config.yaml
num_key_value_heads: 10
norm: "rmsnorm"
init: "normal"
init_std_o: 0.0
decay_fraction: 0.747
final_lr_fraction: 0.1
doc_mask: true
MLP neurons of a small language model. Each row is named by its layer, matrix (gate and up: input weights) and neuron, and shows model dimensions 245-372. Each number is 500 + 25 x the weight over its row's rms, rounded and kept within 0 to 999. Numbers have three digits each. A neuron's up and down rows have the sign that makes its largest values positive.
A block is one neuron, or neurons of one layer that tend to fire together. After each block is what it responds to, as a language model described it from the Wikipedia text at the highest values.

L9.gate495:468490502494524505488532534466526522478499502516487494484474460500477502465514473531495495513481489474515521531455528517538488488511474497474477472487522522479508505471510510464452471471476526534483528469540541489507527462487553504509509451481475486527467492436491478477499503515494558485416484512478497494496451529482501515516480480500488513522480487474529547508475438494486486477468
L9.up495:499560426547463499485527455487513482509478439532523510501549492462529491481509514459461492480491493477492532535458517475487475507504456453474497517441468526511481478503462449477510447481505513495520480490476487507470550491511532515476502464508452507476497537501534498526500511510483523463440487483471516495518466469525478512531520527477496467553495458505504500509486523551516497507528
Word-start fragments

L4.gate332:474523475524477505522468480480529464506507519522505492511472519506512470508487516523560491520515506484456476530515418481497499478472500482498525492502568535487470523501505555469446498521523496557473565534510526501517552482496456493519480506468504491499480463488495497520513496503535479509508506476489516512461492514452489466539498543492528453474473541522508533520486524532485496487551
L4.up332:527511490467515490508512512462476491512485493489545477498475499525476482494508477493494509515488476517460487538498459500579515505498493465459515493506492502480484489510504514483488525522475503483518415490487450462502462494524494519497485515535474464477473536503500481504489466529503469488513491545531468430535501510528475521533481485533454495494473466487514508533474498498517483494488
L4.gate587:476496484495482498433520523486509487502463513545528499495515507536533435498510523433485521486526517508512506486484482517481491475495493495465497472477528491489470529499485565465507527503469479526481476489508490522496524492534480457492439473510526479494485473480530551501506529478500513494512478517453438497513522488508473516529474539524469507503487507460524508455528468517523514505492
L4.up587:497470532479498503500504478497516448518532553585531486448549490537480544511498508477518514476495484465492443447542501503493529538486483475484508498477494526531508483549501501480511536487509480509504526533470516505507490530430497492519492521483476487487524503527513469466484528459464531519509429557483476505419499485496531503550504512489472480485480527503542480485495554536508482458469
L4.gate797:515472479471528492495468470529481518491501512510454447501521479475532500525528473519464517453485513505502509500521469504543529499523524506517510518501504500521496509507498508519503563487512466544519465501482461514487488487526469482489523473510556480513502496501482488514582478491524498531500500479535508507491522488558495458494425519537553477526503455506519525459503481508550513437472
L4.up797:555487507499508521479481478501490539495532497543474488502536515514452532474498504476507511494530472503491542497456506496519475489509495497509498506517501490532455512490512487554490507502521440499492460544527495522505508508519504497458476548492488495546482529462489549500499469478510489543489501524540526514477521480513522514505513473482505528547510554517536520461530481497501534514475
L4.gate838:548461488502522502534508493493522545489450479530454491475524512459512493517457536510498512482479562516505504483501512507508484479514512508489518512476491524534487514511458500529535549507510475493502458520444491481520480502486462434486494463509516509499519531481504499495493502475517471504511484514530471504482516485513488485515456506479468504534473494508520483490524557457518516510517
L4.up838:517505464507503506515491444526499463423488495484461491487523509496557458548505499465496531473516517516501484498506493533523473524487497506456498465504535463512491505541520541447520466496490514470485475528479497450525528438515489476517499526527517478469523560495517495506524501494568481486524490551520497494491468493479509484450492480473518430500494485481498489505512514547532470520487
Preposition after set phrases

L3.gate85:525495487506480460497502484498505496514545490468499511464479540494506512522525519458478489499526511545492460501506487495524502484499549525503469522483476490518511575497506545523530521541466490496478429479475528526523516489495521527477481517482513508519523485516537513545484439452476488497517442491504492542509518477507466507518498452492466507529468518495516502511479459514526484436499
L3.up85:538447492511462503500470478492483471507504484470508498485475477504557520518495509492474518472475533476490495531500506519506533479511482453485486476501464508542524510494483466517450488502515471497528469500527507431513484505516505520503475510547480475488528504524517544515492540546495501516516528519474466496452481534534521501495493506502500500504457495525497487520464482469521499477503
L3.gate258:490521504484470496485497452491477501506495524472542511544508505468472504539480496464501549467534510529506475460473507515503501484471492491538507466495498493489495507503470501543501482464422513457478495445475473483519457487518478508560460498517485550468523534521499538471481525505479463498483552532478528540532514504491473486499506514508456550523422472508461507489503496514530514520441
L3.up258:490480502527469490438511485485473528522494465511535494505507500464497495500515496495472495451501509520455482479520488531534521469443457495491460476508540480496524489525477542558474495470481489467502506459484530469521502523526501497565545483497492505491514539455494532442480525490506521533443466505460516525523469490523500508460524506468494541481465498520485500500472457512460505482494
L3.gate1063:514524500476486458496485449540476494491456489480515507470476548468500501499507494476487531482470542534536485463491512475523497487477484527491459458511476496496508508484465504510508479495539518509507500483482514518472492499514437510500509471540461540488475470462506467486470504479487455515514486491535496489512451532479460506494506513553498534522515532527474515476510499492449479537485
L3.up1063:495508481488484500505541461491480450502476496516507500536510514493539499496518510489525474497486508458545489545481493487465513460539483491515488513496511492558477548508536501524514489544453505540492488472521483503497482525456523519499521460557542486509486545514490479506504446493461526447529516512529507488538512486509501558488475477540532472477434481449498535542511464478525483504496
L3.gate1145:482513495497520492530487496476493502540500480507517550529503577516507510510501503534469482473484476538491514468517557525511506542491489463456456462513495496483481483539501484545534484511518514476502443508499533472528533518498532517516521500517483516501521499519503454501457482489475528457458480527494487488489504517501540484476533531512528457499519481543507503496511490514498495475492
L3.up1145:563508479480483510475450526492474493483543501518491522513508513449501460514536489503523540495505490464519493543505490524507493490494509547540474498521511498489481497547490514531517544517555491516542475497474549508528435522477487481518540495488520527508512502495532452457538484543473523491491479504505480486520484492505533488473515509556566506496476519533521524505455506493523548508500
"part" in "as part of"

L4.gate49:506511535484497465492459493491476528495511524503507486477547485495477521497499555539495504446501517494528520497451525507516493518524538496496445537491498504490494498513507502462495474534490483496479486524481536489504524505480526575481597491482530491519484467498518476483505501505522500486503494448487540430471487531485548487474512475501511471525489546479480563542471471513515500491501
L4.up49:532470524473504530491510541469513503481509509533523494511478512473479500528558489528498519492484515521511513489502532489488502516485543442503549519442495535502488484504490470458541485522528488496466500476471519490509493500559489493466500513529483525472509486471565522530517481516504542491478524493534496445474479488500465515491526494466515528494487540481504472451450514478533531493513
L4.gate307:509516531573521462460505487485508509514520538506511494494457489496485503501480488526476470508497516496473504547517479550497513483526500507525490498480502518512487542536514492450478508466502503509456516511520515489532512523529510478495510513510538497529452495536532511481508492499478507479509477484524508452473463501481504467523449481524542513438461561540512528483540492490471486491456
L4.up307:489508471506496505480465531485544489542527541542477490519482499511476503470475502508498481503520497458474529510530485505471524510537534442500472504514470484513516514477481511488528512508460499490478533499500507471493488496455535541545549480520493477521542514502518502506521512509460462544504494516550543476490517559535504469492522478511492446535488530489517526498501524506523526479490
L4.gate349:523500540454479475479477491512515505500480455497494511473488524493539503492527467500443465501462500549498501508517483541485468493492501531487553516484489476473481517533511504501485516494482488509489570461489493500553503472505480486452467491462505492510528487499500534540461484512529531532537517529507514515517559478502488505530526496497489458535498520520497544513486505493508497456470
L4.up349:509469496485477533528480498439486493512474489514508499522494518457507481549519522555479506485517520517520514494488465463521529526506511455494492539480527500514474508497532514489524520483455515522482512466524476498476501493485506529491536500536524507458545504495518510519436520519522516478509497528506472514467542423508519499529519484506503520491499502454489460526489527535516495511443
L4.gate862:516529554516516502478497497456499498484463528510493509479479502467492494497434540518506490448581490485503514500488472474424474469478500506468493499514507493511517491518482502553514530486540513450544522525487495490471493512513493516459494578516506464501508486485512479502549496506529470519439535515489475487536503528498443475499490512492485444511476536497502480506515522471487526498456
L4.up862:525539546470502530467487493505484503511475591518470497532486474477511503523494518554504479489494524534508514503512507482497487544497487544505532554505506493533495521484493477504503515527512530479492479516485489470478494536528489518489473502478446504518521451514500518509508526481484500495493512518496497480502497516500511465475488526531506520519478502502487484509520525478499508455435
Temporal clause openers

L9.gate940:475487489505518473457483504518523468507480490525525568493508509538523510508468513494514481536506467504483465494485513438526475515581528479501498493477536486450479573502522490517526515508484459496477514471530467498456546467515478542533492489497492508472472499492504517484506518503513509504505512461506469509479482474517538506508512500482490493520454517541489478519486506531475521538519
L9.up940:512475488542468489495519513485536502522507502599556515534508462472503509513506488547489487545476484533491494458497455501511470493558529514483557519511524524480508504470486497532500486515491463507515473480488496522534579491525486505516515521489555482475476473480492477521484480502496470493517531465556494503530520454477506454470528505499516477492466503521499493484494509505468528524484
Time and place prepositions

L9.gate1156:510457504471493499516509482486525536494415503491503523495521526522511495506475531486543513507503538558513474516468496493495457522508489496488508516476503474479471508517494483452501514451505456517531487489461505489552504520506484480557513507549457519509491493473515531508543563514455478466554479503477496516486471498560489554505530503529522474518511476436497526509489506530477537498507
L9.up1156:520503490483533496489512507467536502490471473497516492548478483453485478510495513488511532492494510506517482468497511444520517514484476518482523527450531492501483537507491464485552521469440484519507535512529493489537484527471473507487484472451496477559472537484474508487472507479485499447496523480505529464513494494519502493503495480505525491518484498503478482501523497443500511470498
Partitive "of" after quantifiers

L3.gate327:528531551494512502459508530471482475526481510443520494522495452506482503526509549529512493498506437518515495488458509510545458508558510508470494491473510492521495477506482548517492423469483483484463497496493496516489524500491504527454476523516529497484536516510540519461525506508508485474422534484495486503420531519452473518525513526505502501499513494482540457510516507502478469515470
L3.up327:491506533494500526497491531486520488478498514489474507487511517508469515535494525558457502474502478568455515542472499457499489504529494518520494529495517502491464515490488474506560450458488512474496518439549523503466533495494487501478479483524508498492556480512483478510511554491513504476501499479520540506466538491474537511508481477494525495452506499483498469470463494478484484500510
L3.gate442:490459508495496487536537485507503522468491515504442532477531516484497489494512487487510520441506522498486554535528501493477463545501495484503522542501465518548488462525493503496508478482501487472462482457543497499506522524497500483523488475507526503546522508496503530513461493497499488455539511527523538502490512533534549536508530507501451517504510497523519489537472495525475525539476
L3.up442:531496557489501480501533468485494498508453477539486514520560483462485538494515511511519477470502504505500501519532514516501457497496490501471499521495470472503464485552534486504493512478499495464488534491493498487480539529531497473491512510532501473472487488467518528502526515469501525478505491520485477470521494534512526537502512491505453515523521436515491510503495497499487557510488
L3.gate680:490519517456528526492461489484504497521518538531446536478500467502523514495493542460523437501466525461498503497502504495525446520495530485548544538547493495506496509520499523485529526485508504537532515477514503508500504480461491502512496465501472490502481477550481489487497547447480487489498492473499507512531539495459547467509461512482517501478483486498461516541519501479526526550479
L3.up680:504559500475538498437448511514466522506477553547472536452490486505529518495524547395489474517490558530479480466490464429513452533528504518506511488528489517507507498508487528498529533507500494532514485480513502519500496488492502523486508520541491482549506512517533535497472487440514518487471503495486498486521517505506514489506495522492508512533505500499531514506460521508575503486473
L3.gate973:490511503528498476499502480500523505507449494520471541491502506487522500475507518527505456478481500512528519529454484480499533491463531474485499476470517533533510477511523520505527501488498521538480508494510492459506532498523502493499511527496477506505470465495569483457478490552517535514498486508519527511515508442470512547507459451528532461473517512481522495492510501490510445487499
L3.up973:501490500530502534512483511496524488499509527489482548511497515538507507515525548512536511503524498541520546541474504541512528474473562530489491481465492511485484504559478481497495486470525467527442472545502525494497480515476480475513491496514482487505537544490511519466525519532463467472543515503487553486508549512475495501496481522514491490463479469530455557517506496537451529467513
Of in fixed phrases

L9.gate1018:480447526555500514501498491533524481475506491488509518560525513512470499484501463494503514532509506520505481516502489505454536470502469514496519489484508514489475508508492562521493526464502509529476515475440486492458524480516496491475483461522512525523476580486508474493475437513494527505504483504504465498534508538543494500503504510526479509486484516469492495506513465473524505502523
L9.up1018:512486455467483492541516491472537503489501526498517531502471505530525483542467550531513515469495502506522496491471517462453499538507486489511477519495503449544509544504515503502474490558490494490496479503488482460468506523507537532522510475503461490518499534493473520531536471501502580485488468483561496469530500523478522503516471508479493557496518506489514495516494480490544533512499
Partitive quantifier before of

L3.gate263:490506513510492483468523505500486440513479480528467500497484491485477515465475524465440468482521479490529480492518487470471442467478489505506512520495513460497538503550485504497513503520512522495513521464528521506468500525491491516464475468504494525546461532496484500502484481517546488522462493486489457485510511487492521468484510506495497511489499532513491497489479484530446484527495
L3.up263:516492508525518525512525480529508483529503500505506492464493549502554469515463531535513499527486487474508472514469518458519472511489525501485483487514471536484546511486493518496472495488494540472527514494474520492508453506534528451498542514484477523519500507484522493546475497490554515484503489490485517538531483506493485537518439503537500514480502552531509540503509486513543483468516
L3.gate450:522501525526516508478519541513484468492506532449515489552520508511514473511487485517526525481517475507474507511468494473535475529532452501513505511492490498469535483494453511546479539451538491516502466468470462519531522496486495518520537480504547510498500536465485497554523504493481530552462527552493475511507496508489480516471503512497476459490481497477505500470495496523513480509510
L3.up450:441504521518499490440513520522498483480486523524475494501476491498533507529471509494500572452516490457504467508467500501495483528515525504485459512488502512505492517489482491469567521508514521485492530495508515548464469502450452492488520503523520510487530464465551516480548527463546509434505514469504499498480509475494462518496494483474472510495505505482497513522514514491502492474461
L3.gate975:431486499542501505541516481484504507498469503482503519515524518493444499507520500486500500507486488497512506455480479522519511460524449451494483527522483522491516505492545492470496539511487469534499462537466491492489509500480502494474525488499514501498544499532465479457520517431485540479512482474511477484530505478458453518455513509496507497502492497479469508512483476466470506474523
L3.up975:517505513465523506514512475529524543518499480530504507549483483535506499533499506473539467499510505496493492502522524496507490491486533529516559461520541482508492524532540462514472506500459480493490538523550506489485536478449500470510469511531527513468526503500477582447496520517474486529492492491530487520460522491497578508488495512483492505458501500556530537510466520474532515536506
L3.gate1206:490496466475469487487507502497502486480527496476453484477456442512504502491480516531469472515457474550509472545500521476494515463531520461500486483497479487497483529475502551528440460519480514514495510544503459466530479521504505431485492519574490528543511497462482494515489491475510487512481481532478469524476498469486508481499500518468501510476467471505477499521487496523519501471547
L3.up1206:502479522498522536481508444492502493508456485514509511470530531467463553522519500513471493487505498520527458540483482473516501485511539461524514499519561521503477483532547520502473518514527496489500519514563479523465521466511488484481505502472471502536530519510498528550516486467502468503485509502477446508514471474563512465552511521483514472513503481515511467481512525540500507477493
Early name fragments

L4.gate18:515502538499490525521438525498513515532474495483502461472506496543503487524496494490473537527498520452509515497472496489535469531494471508483456508546525492508499510483512491508455527478478537523478485518513470518495514467418492480446492517493516552513563494486496472488505500513519516516543504477490510536544474453478471495506459502523522475473515499479504480478491499510509523531508
L4.up18:496508488503496527512497538512500502493487470536510463478507506492484471470528520449494509479516539497497484497487501485539502535505516524512504484511466511503522501501484484473493476532493508492508510469528487480510509459529488502510487533477510557559526470481517510505508517505516514525557474463521560509497515457475501541520472499492482496494472529516513509485492484522534468500465
L4.gate227:486516508505521504468558490481518531506511520515496488439517515481473516529494498497523481499514494550522491491504544532505525503520504498488505558480520530464496461509502537500484472500486519509516523478455498485503530479493530544477498442467516515499526496503493481470524513465514476495494500498474550514497517520536480533456527487496514498490492455496541474540538543511475481504506
L4.up227:545474509488489501472522551512490485540490529481512506518523503491535478501522537472523494513528487517504522543426480510463462518540477497476469492494475529495502477456488468525494485483487499510521467493493555429474546523513474502529515547476497485496472499509496490494513503519518496487516487518491507512513508475468477482458527436517489472474524528530482468522508478508489555504510
L4.gate991:510523502523525508489478504534511462468493506491486516518493489508495499455478456492582490508505500475524471516503481457538456467478513492521483500509502474507481489535527479551522510505531526478491503495520492522471518506485508531506508516430498528510490489520497511496451481495508473495509484517546507498481474452496484494463495510566507480534489536506473481543490493496536480467509
L4.up991:500538486507560481495491512485491520493507530503500468477509543492458472503500512463540518527477487466491494473530549457518524483476515527458492513491507504437484484477479464516488458515511481465521515524474518469517491469453509525498521474466523547474499527501509503488512537523494554460476511479471484513505473487498505485478493500477509493527489521494511488504491498480538523483504
L4.gate1167:498472521510498482546474483478540463517502495466488476517483543492489494505513530485550516514521499467485465515429511503502506496483516508508509494474468485491502489494493465496518501509507500510508487488493501452469510436510485492500500510508491520484507562515468481449499496550463549500485536519520503481505472496507486519485490468540487471498547538488475463492475485492477516488475
L4.up1167:486479521511470500491536512477508461488516476540542528469541508493505491494501513509532488496516483525504456488493515437512498505501510508525528442547506482549493430487498508495510498553482492497498518468494519555493472523538495494508510527524521502534503507445498514541518505545526502525490493520502505517520494544535494515475496525490495489471506467478496505492509506489477531499507
Early word-piece fragments

L3.gate121:454523497492553482475490520497507509485507486504464448517482472528480517501496487539514489512488476509515453470521472510476534456481519498495485480524477452485473480503498472491493516506472505496478492512493444510503505497553529513459450500525483522506494505497466533489485499475506463530490536546513499463513477511510506537504537509492490520545507490501521493480516531515455514527484
L3.up121:519544506492478469548476532453512499484468471527470469503556502517560449532543494519500494518465469524537466466475511533490457506540417520525513501475461493461463513489501501445528506494512500519507499451489500480520466480495498495502501480492521538480490478507474470523485469508537479509481487520491453493521481518530500548516484498441549496475510515517482505481473510465527545473485
L3.gate511:516507482476480482494505521521501540531526474522518493480491540481526486484513506467513518518511459525501510473556524524513455525492492478530465474456491534485500514521505476510475486504523527546471545480500510466505507473490472501520550530536457514491504480512473543501545547561471471469484489544545565516490510490498507488520503516520532523482448476524475482507460478482491476499553
L3.up511:479438477589486491469496547471514500493528494516499507495544474498545514502479531472505477495526489482475500484472489493471530509535510523444505480444508519513507526514492504476505557515539494543467539534529488528513492522467462461526532516531474465483496515518494531470555498518468470461514507526529453471507510531546487536510560489515526504494516482497492486489506523488510489513520
L3.gate767:485536487519511518516455474511496490516501495508500516487457499535506487518535497526509495492546508495549497528520502517506537475523499489506499503491509474521504488485506439513489517436467507472521492506511511473496497449498496500538479505565469489477532502539511496482514511545491520550477447489497502499476496506533445516521467470532533444458449484517543493526486541527497527508536
L3.up767:454531499521469538529454499540487497495488475499493487478508490520524485473529513486488500503496492497524497474522488502527499466530508518481517522526477462509487520450528505507490502495470543507501475496499473434492515477479509516481514504569480503477524505495500528483458512527491484526529518490466500455476527473508468526517475468518492523517461491544495523516518504484537491502509
L3.gate1129:482497461468520515458477479499499534529431508544522447515525502489524527515500500524483494492518507485540453549486497465454481467473492505548552528481529505477519502498524523529509458485488524508478525467463499542494509492508521495491498519499501500538493518500505489452515498479496522509469514517496494466470480492488514528513488549484500470513498522483494473510526465535503501508482
L3.up1129:527478505478525517574538487501488512531568445514516498459524486533461523512493510541499519518526475437515508429452512503485497507550505517483480466494513486473499477509508500549497510434508512530521505541481486462527463466500511494505464526530453487508462506520471484531506524502503485486471508462511475537510507483499492515460500500511466493498495491518501511516526510539529453489471
Word after "on"

L4.gate154:467513513480544471505497494497517522531454513505500505526508500506484479509478534509468509494509482496496525524466505487525499483471494452419550469510488471491528477536468511517527499530432511486531447460480501527521516473500470502490484475473496512464531477517491485473463511515449527526475477508526491465526506483481464506469505470491476520503504487537524519513482489496505495507498
L4.up154:500494490498464461449509484478514497480542525494539490493447450499500469568491522519450507479518462518493479484488467511524491522531474510491514534538490536536488490483482532485507531462481521488528509478494469524539480491482475515512482551481529506453502489491529531474515561498484565465528487550488465548477491489496493462516492515519461449505506532483490517507526482494510502482470
L4.gate531:456454484464488468490506483481494511506474490498471477506512518480523466491493451485477514492484537513492523522539510485527487532517513467499491513537517486525457488506499490510500499502483506487477515480530520477486519485459540460490502515515523505462501517491504513523486466486493536491474476542423492504531512479521497483489453507520506491504539476496516549517527463540483469502477
L4.up531:476510478506475484486442502561497495523536484513530492443504507467511520518504476497490485494471532515455508518512494540521511525486453483522481534474472478559485494499520532519520534501495527515497504500542495511519520499490510553560492506457541541497495558520477464482488476491467472465489515540462485517500488478495523469486505491497524465520494481486504486508540493543480488498519
L4.gate790:473513501518512457489552463448483518532445508528475501492498516494514478481503510473461508490463507517514448467487537539467486461525448479527485549549514527541439504526462511561513536497528478504485518542550541505494552533537530467484505498502510527481523544454508492486482501496463499537496479513496538488478501515466443506456530488535517473486509551465505513492474498500528530470474
L4.up790:477477455519500487483511491512498500479524551583512522462553489446464460521517491504502465503496498511513459509548461508525541441495541472501519524554533533541477539469407510523521541523513505501490496508508479455508512526523516503491453467509490513470429465473503507477507474485493502520515481542502483507526538537529491501522471489527499493505533525461492535444520530517529535499502
L4.gate1022:529483484489441428484501508566488521496509490449480504458488539468494482522479484480503504481481534491458491548501476519496517542478464515487494525497489494482486514518539515511521461495518491484457496510450506509503494512500459505492490489484500567515478546541520507523509498504474519510493444516508456521536482492497463480508457511519522520521491496527531510456502456539537499520506
L4.up1022:470467465479505485435495524505478496490492496494515518488516471497461529512541487471498468508536511501446470488456440489493472484491527465515508501511503486523527499498530501516507515469496482482501490470501528459578464493501519515471473509544493484557434491510512453494477505506509485481504515507522514499472494506481498485523508527490494446498536491545524506530484487494515544530473
Part-of membership words